MLP neurons of a small language model. Each row is named by its layer, matrix (gate and up: input weights; down: output weights) and neuron, and shows model dimensions 288-479. Each number is 500 + 40 x the weight over its row's rms, rounded and kept within 0 to 999. Numbers have three digits each. A neuron's up and down rows have the sign that makes its largest values positive.
After each neuron's rows, "fires after" lists the tokens most often just before its 100 highest values on Wikipedia text that the model never trained on.

L3.gate977:513512421483535531509587503506490512541449477471561465483544545465490510505498471490443518496518510514421479444478538467551511484458451474464422480466539470492465455469465513521464512573529529518607501517454422462403546494499487472486526426482475581548467563405432534421460582582484536525487542623516582522459460506523505514515559512494521502547526521460566496454525505521554474543541481538539572527480464516537566501490443474457527478520478472539544497451485501534491540492486427466484462463497516446447516462559494486541490429507463480469477526524461550460545522506493545564
L3.up977:534548408504442435516502455534481505492497522437522527427425543427586485536555518509474486449511448453507468533507499487517526471511540458572469501469482457593486500478527504489496472549468463551507554500492505552481507461484464481445559489536462523512471451489507478460482502555504523454519468596442491537447535471409553508513544501540490480566528441485549538469463442512483560464571477497574570498515535437483513493523462471494490511523543437471527484442483505496494566467493489554448524468501512465463554416491460413554495478518545511491485473415462540494495536444506478532
L3.down977:478603451543518443489567513499456490528456485498514511523487491484546535445494451473546469563475429504568523548506425491470561439508474520493450482463463528537455523471449461513476466533428477486454520544450565566544425497493503405454518498487389459519441508494544603562537507561480590501503445439523566468536487466509526594509533505451510530499473502489512478518568505540506514498512475454522518447553496520454480488514507514534509475548427492518487464497486499574488578496478469473477471534501519460497519509473514483502500447403495564446506486519579477412567487537494475534
fires after: ".", ","

L3.gate902:437486560484437569494542532561520505494534511542440563468543492509478496481465465427487480505553531541489446535519550480505471509506487556527510495431498499514535487500527554441547476428531497476500451536503507449520445516557463467416471446518532458521583503472510575563484529573444487485533453505504472533532554480522448522453483545491459502456589516520480521480453553559517546533472531506491534514533432531555480521529426487563448501477443508527540557434500527516505502463537450433531480469512478519479485509525530517490444543506525536517482507491512552502585525440541466523
L3.up902:465549548534464441521547479432513518426449542509495472487465587565465533506467506476522550485578456512532492465502588441519514436508479474510611486507489524506508481466522494484452477455479550469529424511591466473463418505550478473425487514463509537513484529590522519584459433548515494451514444570506528453463560475417442516483497561547457521481472490512467535473509520560495534498418528504456536477491504492527447540446473531506409468487469494530536561531437476513457506400517507506576505447496467482489508442604570540506528473498530530484562508485464520481524537415541436472
L3.down902:535408428527467476419529530494519442577625528479518486468589540429518483539516526479582464489495502532510559549494497564536524509487486528449475521570504473487521482526469490482479458500565510520484543470508495497471575565501534520472526385520548490472500576492406523524518548505460533515447523426492498580467469506520535530491487491561499467459486479492466477514486473457484407442591473497464468561499542505583544394451531517503473507531495513507483431581530578402495536547491469481512553538474465543499501517455450454461499542523534494523520505531531519502503521494496483553
fires after: ".", ",", "| ", "-"

L3.gate630:512467488574564514497468487494609447498517538538484529549411530393528508493479464537487440543425499477490486556466532435441528490436569536533571499559491537517425516497466503601554535442457504498439500512462484456528573483508462484560524487526483500462548494548547438515476470535483516443447430413426482464470514438493441577535569491523485542520466524479433531541457528514477470480504512410562491548504527496476529516537462420499512500564561484497532519501459530578442462541517488522436396476513475514502475532565438495505518503569524458514544541513491499514426476480491471460
L3.up630:507481487438457556359502427483464520555530525532489472469533591500523487540486477545461428545524493489504497437538480497484511440579539515550543573506493496568447539456457488522440550502491517447470495477469470553484531528516423500453388549481449406545526540479566497471472460501488475517483439463460508483481430412530522524474483488496534414480514505479489511535428552543455490485451521460496459492473602473514549557491457401494568525501517487498548454476524522511516506549502579514493561511498418481478552499507483507488529460515425542567507444526500508528431518413475509508
L3.down630:515533569521455418482525515465460517509440490490517553487483433486505550494484560529482548466450519478522463493554422405540501517509483458453581480545544493426533491514518555513554484524415474545507554520446577523474550498539535481567416467534524488472475500496452491471463479500536572478566487581503462475504536561501446500535473451457413510469536445475578568551515472475459576506525543510550547527553551527495482520488429542329527512562463542562433510592538467556578500507505530479501556479545521499493511514507476465546460480521574549562589475468528474488441523516504519431
fires after: ",", ".", "30", "| ", "2", "400"

L3.gate430:500506470435541564511485545578507477514437488526457426485493491500537445534488506476515483502483454458479472485527533467507512519445531480533499491472477555424513468482529469460504497482541535510551503455568486486484518451560538596460515490529472491455552466539479541425451559512547501506465547507476486431514539532472553475505555463496470445465541564568444475578474495439518492425513483511469423559468493496597559507455546464565528517452492543496476511440466451498593566504532502470537520565502448531513454494502552524506502499507437529470514531455502551502418583520508482501
L3.up430:565501492487432483484493498475461534519481480486490575571495567488429558507495440559486438540529540529524496544474473522511529386500556579480515464501516491550476435535513496433472423532510552514578523455500561449521529565499484536495538537475494449531498467540526461449557531496527547575421508468517520509551457513478485507489457458507507522452523527511466501557491453475510433507495464520550482552588405520501534553554516502602470442500453505525501539515473506473423535534481557449495454476523467465523486526478509533519512497538421476468493491531459531501529485509483508479
L3.down430:526517487511525521521498468456473486429528510514516489484605453510597484449492514514492487472520468517544486583463490519471499535474552504502595543449463535529434541485505441598493475459449548466558516509533498546515483424537483546447509464530460573476598570536528493544477434480519528461490461516517525469529492513503436507502503468489482455525508564526497471486511492468474496514473507573415508462509511483470495510513508487476540508489554459533528490464523572510573500509545474497457534537545522544490498436549538439419475486490474555377508438455504581441492461478487484496
fires after: "7", "the ", "6", "8", "5", "9"

L3.gate88:535497470540541556478450497500480427608438529524525534425532541502542514487434477601450525489536466551531526533533468500468529529478472496509512491578521513470462498530524462579509493512537523456502549532494544454479483473527529509497463514436589553476479462569467456508445535526523520508448504504540605416501497498443475463491536504423509536508570461508443494444505480469457505460530481515537514500472475440439514522510516490500417497540436433438477542468480462499478468488463569529476519511506523449530431520547492493504550447523514523566517509488522509478554490429531525553
L3.up88:485433492487495579426563486417549485496483431435495467476479543545501540554484498468498489487583467444489465456545496534498594446495599513452501511468413489514475490472536506520484485488482493518501483550513543429476521546551472478442530523519497486452442514501490449498460531484521607429507540498570544503504488469484510531534522526502536466466596488467529464514487508506539564495464484474460495548492477554453480453528505527504545557511508516531498455456516462513561536467458539531448533444554466479536423485539522513462512479549558504518456497519506518514556497456515536478
L3.down88:525498437442514552481483495453533486494504563531439479480528534443535506455548523522613477496448556542596438539494473492498527504549441567479492481476538552570529526510467466451542453527505497437530463501434565432491562500562600486447503490541521471524433502490483540552473452461481478498521446517442496559489529495547528490533548485534527473522549484525472576562502399439483501490580550535531547440466518450535571433450553418518443498492483494483546515539527421455479584558535541467533493490499511527599558489563502520539549507461494420502517418440502453534440472440496465473
fires after: ".", "ild"

L3.gate71:497490486504529498543519553461425457541511528497499473513525478579487575528505533532468486474432465499532465524495547470513455503530441461522501590485476541542512494518630476477502550414463497473458494578545465479469399593415576471462524423478518449498499505525448515498513526496508462469521514522550497546438512445513512415519497486465557424551425424456543506498553454550541513503456527436581496536482568543551443469466623576480463517500520409506536504402526471450489541523528573395484486449458505452462415483487607508476518492580496451449495577515480490435410560473475413574
L3.up71:576493491545437570488443482522513440516473474527517574446478426444448555481565464515528522430443491524393447506499502505485516455481523500446461517565478510529525532516456549489483534514521518556471473520499469466484515495545522481440575486487483480456467475445505463505502593454492503471532488475506512503461448515456552518555544449554454533481513462469445443512442430531529464477454492483495504465597527466474506482547548494510530486512434446507514499512411544520494581452434506516510553555507454440558543506449538525525468513518559500492471520495466483488485498596487510509
L3.down71:487525550494538430430492559500546542446556526470499384528503526534574546536500471439514498484469492452525497501555523483528473549462542547485542517414522454466467469450517430510489521534514524523505493485464509605517494532470546493488487467457509498521552492495534525475563446526520460436526524494513474507498484505546516570463490428498492478568506513489511506519450537474514517523555483528467487517428505517464549504487416552525466534472579432515446512498549572452527492491511590514503482415572493467440559500508490538487481516454456492480463520528502475532523446445472566526
fires after: ".", ") "

L3.gate1016:540494502529469559495478527456518452469492440563459483490479524459555504523455441510515453471485529527527474541528531536513487493616466539409477455434449458460506488498561500441540542518514516488521500537494517545506516489462481546410471487420555552558533491493530516450494454471518588499563477535561507528551466456456469488513488488490485529501479487545544532486568529543568542523492572549484456489579466532511460526547432536490487470423498497548521511470470578555387523495545499530477426486561441477550516475462430469571478496489520559486506490494469471467546484445517517528
L3.up1016:499474442480499473480525520468439576513540527422496497514497515528492506501535513457544517520471470424513457421440530411480509549429549486517472499527513542509451458479506487438512458528426538612476484537472519480501491511542441452450506493476478574497530515466460534527480525524495622487485539566462532442523558496601501557512525441451520495505505473439466464516517473552542488476551552528485554517455474520428509440432581514467503465511499496370560460540434502510520504480489498553495456574553507488338449493463408551488516512523489574539516462509515482392524507510482528591
L3.down1016:495452531511560513507556476490465488485480430481553463453553525513528486519542452516512512525416530448538544468525478486564521480503487488493462506508523505487532436507514552523424505572505502509501513463439475529536468530496530513470572470489433481494421551500497477497525500454454481502467518554587438519507498539464532487385498546468551546508399467487476560516502504467534484537530470544548507592518584445537485530458491570485484492444454441506513441539541592515459478587492446489486538417508518540498478438505534494550510482450526501519499456419496598495519530553556494485
fires after: ".", "| ", ": ", "("

L3.gate263:504527528521479481531527469551511543468493467522499579419507508475480423461498464500490479547536565427474469551479478503469486461549456503429505502496484464568537503443549540544494436532476522387476466521463544487425530476497449465500523453435535482451509539419505498511481528502547464554445562522475507501458516525487437500496461525542545540520513471447437553468518542574527540452529525484509476496471524514521421527554452490529534470536410541484501486509476475569515484495436510493520471428530446530449484507460492412476488430473603529541509526520444481509520560486504511485
L3.up263:515463567562496502495460567519420464504521465481430509501555475552528520503470500459463512527514445502424504499449567489479523486523565441492512498453538507504466567580491557513429497502448507456469418517494523520495503469489447490483452543502411461477500525548567479503464536441450443514496464507510576529489508495543531489549495467521488520599488464389455509532469533556453527463576535540481505469447518519471536500497434402541499492453454533524529573438526499615524476417493527486473482502454469471461469546543520432494516489473530481442535516590562457488569514547527522516
L3.down263:466513496445535399482485546469541491527537514388487504452540520466501517532445537539467482480477469514509535553505485476567527571453475588458508496531514493567482483501500477498472493458470496501513548481516493492515480511491491472476530538507581459501476605425488496561483463492479513532512484543545401541566517549536511520496537490451500529489512499486541517452490487481482455453510525490474515539517464482515534459508507498419563577504486454512489460503592562486478571522517479482571493554443561539513427467486567476476518436517498425498580479417450469515533510507537463428
fires after: ",", ".", "30", "000"

L3.gate629:523451513531498497478612384467439461439513417538461498497523582527472496509482489542541526532534511561549446473477525446498459531517557488473505524479450507519530499479605497464509516482448573561537513607512519483506535464458563469473496482542537518507557492519529457485486510479503530580554491505507563491508430566539545518593537505556492506542512489491513477521453459466536464503515521452498430498502493468499431480542539472514484439464494424479525504572475503557576500437527477479484494451536556538498538520467446486511513563558534498455529508535527450528527479498568497489
L3.up629:551481542501441476455501517487481479473430529485485518449488544490555520475513477448635510477574531495519491462508473451494470475479506478495496509494516539506560523578474470497510531478514527460476552538575533505455509542513525522554446514507481472501472461561512505458577443504531506540496417541497562457503501431484461479488542522568513534487468487542482487574576476430477506468488539506558484471547455537497535491498557483461448490508438494394440494515512543461488559525480501514451503478492555480474479512543530535474513479481571466505516490493444514574447483409508499458
L3.down629:455470481540477521541458491443533509530490455498498456444529419541422463502514526515446515621542505512411525500577529527489532513500494553481500503528491475450492503506522492464466492528481507495444414506589505454525561430449571492481509488464511477494477433482523459506478503524525501549500502539523497530444482525506533516459472526543488569540527493457508430486462513578537455500557469573467434476477590460528516403479484514505459534492450493497470521542481471511442409503509581487493492533521533393466514489515515536531502567491538562474532538485504430449601465448505506596
fires after: "| ", "."

L3.gate510:527534429518572502553492494485435597511554503534512494449459492505538514493516577446404485508552433555398441468530488515465497466413509567419480464456494469496526457491514497489479543538492403481529478505479417505526521516472524432569502423529553530497518493497512483488463468455543506505541471479534532494526448498477543502469481503433510488451457567470442557452472408464528470480515475501494465519469532522572509531465420484518540453373538451509451551544528587481518504456548513463504484536522488502528513590509601556493537450484527499501510540483519552537491429489530468509
L3.up510:481570538530483467478512483463501490582454477514464555498506543464526483501534569466490517519527523507490538534543451510504545529445499485539448437488540469484532486490503501490512520625620522489506465513514536504513522546439564504451504515542484517526497464554601606467546470481398526485509537476501478524489516542537510500520455505480468480483465524465495476560487465540481557474537508528405503505502500525513499519476492532498444467486492497493542496496497540511447489570452526480461488480517426359469493516498508546564499428460453512494518581499465493543446575522442480521
L3.down510:487527517539507475450476464532466487517534475471520539536517540525542457540469515477486480517544493511487441487508477522498543486497467524501495520558504542542483512491478500502491475501472558483487479506463479481438565542502519542538451503495483496446489549596447495465491487545492551527502536536533472512564554436441502503460500440517577513497470456446497517509585496476486470514506563475567443563464436548495432448480502504461478444497480458447483446494488548442569624512522447562535461485475510551534454502497477539449577500475504447493544454477596524504561495460501559559
fires after: ") ", "25", "6", "12", "15", "5"